python train.py --n_layer=8 --d_model=256 --n_head=2 --n_kv_head=2 --head_dim=128 --d_mlp=1024 --vocab_size=1024 --activation="relu" --norm="layernorm" --norm_place="pre" --norm_eps=1e-06 --positions="learned" --qk_norm=false --attn_scale=0.0884 --bias="all" --tie_embeddings=true --parallel_block=false --init="uniform" --init_std_qkv=0.0349 --init_std_o=0.0 --init_std_up=0.0349 --init_std_down=0.0 --optimizer="muon_variant" --lr=0.00368 --beta1=0.95 --weight_decay=0.11 --lr_head=0.00989 --warmup_steps=200 --schedule="wsd" --decay_fraction=0.73 --decay_shape="linear" --final_lr_fraction=0.0 --batch_tokens=65536 --seq_len=512 --doc_mask=false --z_loss=0.0001 --train_tokens=413100000 --steps=6304 --dataset="wikipedia_en"
MLP neurons of a small language model. Each row is named by its layer, matrix (up: input weights) and neuron, and shows model dimensions 0-255. Each number is 500 + 25 x the weight over its row's rms, rounded and kept within 0 to 999. Numbers have three digits each.
After each neuron's rows, "fires on" lists the tokens most often at its 100 highest values on Wikipedia text that the model never trained on. A number after a token or word is its count.

L3.up999:493523494539469515524521493468510526532465467498494490513494476506477503518485524489489435528475462517474511497523544494510523511493561470462468455541538486533540472477477473540537505525466490510483474472495513488465504526555521526488499521458519516488488454482528482505429512504500525495472494488509488495488527481477523489535545494499481480512497445502516536509531547510499475481466511457484501515507510461501527465523544521511541500499499452484487448507505479511521474499498518473477510498517525534487537519488533494520522481537477524537452487452488501516529492465530503460479547498482501516456521475502482489486493513506533478507532462474463481548517461516489478486505497483510496532470514494502501498524519506538505485493493517555470489472508489513517482447531532
fires on: "en" 48, "el" 12, "ound" 12, "et" 8, "ed" 5

L3.up4:519515503470511461507506467495503471501471502465477516504454527511492490508442446497518463514493482527500522489551539524526482458518507535488488511467454490469459477496466520489504463511541546526467499465517491502509571524496528481548468518494524489460493521545498456537500516496518487513569512497490444499500549523495474523486561478499489499518476526489489490512498495544503529502467477510519482496536489479494485532531464510476498535464470551492467516482496522493504483527514529500484530518527463508465511526469527512462510520505543471520505488483510519508500513500516540508505510493480503476465536552520511466531519502542514530436467486518491495501495510539475496482487508503497546491456473471523506506495457507470466472505496499522473518528517502459506511497485513
fires on: " D" 51, " d" 48

L3.up597:507498514502491514491480494506534526525501491481480520467466495532526530524475467492477486471439488504502492560498520556501521519506517539564520480487524485517463453471497488496492443457521505455500527524535467535518543522545488483513538494476485524483470439493504525507519482521521500513506464509460513517475462486484524485533518532506537517531520514522486513469439515498502499506516502497490476476462523464447505452520519473515455458519515488521477513504490484508512514496485487476493560526532505468508481493503491480452530518487489489495474490549506457525488519526483529529481519520463505479527522567545510494515501534477520474505481518508522489454505490515475492510478464491505502485553489512531479488505489525498505533463485514502509496515499508478451440502509528
fires on: "r" 15, "is" 14, " |" 11, " a" 10, "t" 7, "os" 7

L3.up897:451492488500494472497523515517472493488503506494512510495458440497504516510529483517474500527475550509516450513517530474503525496497500485506504460493515524473458494498505516514485488546501520500499494475473536506511475499509546532497530500494474480568541489469525521468507503511489544545411499469525512503513475499534463471502509465489481554517530500522510520529476456475532548525466527493468456508487473511502473469511506501497488490518520542431503511495516465481496528472467506513465495498519512470515500458510520494535494511498519487505483485556476532509505503462486529473505507517521536537487469519526496536513521515509530478525532526507466519512549510507519504496508484468449519508523486495484517474490486513434478462547513495535468481489443497448497503515508479
fires on: "on" 15, "un" 14, " Un" 13, "il" 12, "ar" 9, " R" 8

L3.up235:522477527508466498519469524497504490501519446526494460506480529508520454540507475476503486527464518498487483436487474488534498492517538528567533539459473499486513509456487502506530511479481519484497491479514525511485499477513507449499530476496494510534550517542517509505523462441459468528520489496510501494524495516470499550516494494506492476478514533479525468484522505532530566494514497471468497494502530483502499515490505484517539471473480527421465546509517495483451532510513475509491533478512500523512497496513472495499521485496467475501500462468494523537507475469472494535538499463492512491519478507534480505469537485530469476458483515489513474522458514553517501523491514460502514510484501487492474523519495476544457462495491429491545516514526502512518492493484540
fires on: "ist" 29, "on" 14, "all" 9, " " 9

L3.up31:514515508536493526472470483508519518483485497516502530488497522440450514463487539502539502509486490497487515452528480524525519481498510444538508519545475536510524500525497455520504542491505502494534492540511507466496521477488549466492481477462511526482475530482469466489532518470504515556566505529490487563524505470513475485490528518516493564496513493468492484498529464513537482491506495500509478508502478497502484452507545501476487510498516528474459509510513510462492495514491499496517512509521505531518489494479494453462529492480490508468502473450492507464501471527539512527456475531523543502500510515509492508533523505489490537552496453512473457527494513494478468490526504522496527528483475487475489445476452488480492459537535503522460455527506505510480456512548477
fires on: "s" 42, "ing" 15, "," 15, " are" 8

L3.up51:471459489497496538472486495521487513487462486514535484504479487479457482475515525491506506479502525490483461504493529499481545497470516483523477475476497446486493482461506519499526501514448497507513522522514515505438493527504509526535490502557474504540472515532489497522546520467496508523519483506540481475500496501562466480492535528552530509501481535473481481457535529507524506518477480481527513527487462512476509523459518476504487522537498461520495499502534523510543510521517527478515514505527507532501486486489536453501533500540454501484501483502532507520490508533499487479540521442468483479481547532520488509491524483527480465486483545440522508508505497498476549476526474467504502510465498481457475494503509561521518500509487452479535475493560494494506532553514537
fires on: "oc" 33, "uc" 18, "ing" 14, "ost" 8, "c" 8, "p" 6

L3.up202:459514481513520461518506509470491517510513509494519513496437509491518478529426479510505517485528515482512485475532552485444507453497503470534501498458476505492482502470502492509512557483523461516511456519483528515515462506476481548503527546508514515458461489502526468503488484490494506532507478529507458468455494503499494480528473439471539482503506490512558460506505505505480486525498521468533483510541526517532497521471505496497482510521527500489497511531492540509517483522498502495502478490481479478529498467518542468541512500522511495502488516515477509501464498446464472509510496504463501502557516537481491457495531496480515521506470531476502442498484535493493513474528563467514500533512479545499474468497448531523546514475558504486509549514502532477516492529503520
fires on: "r" 51, "t" 25, "ost" 9, "up" 4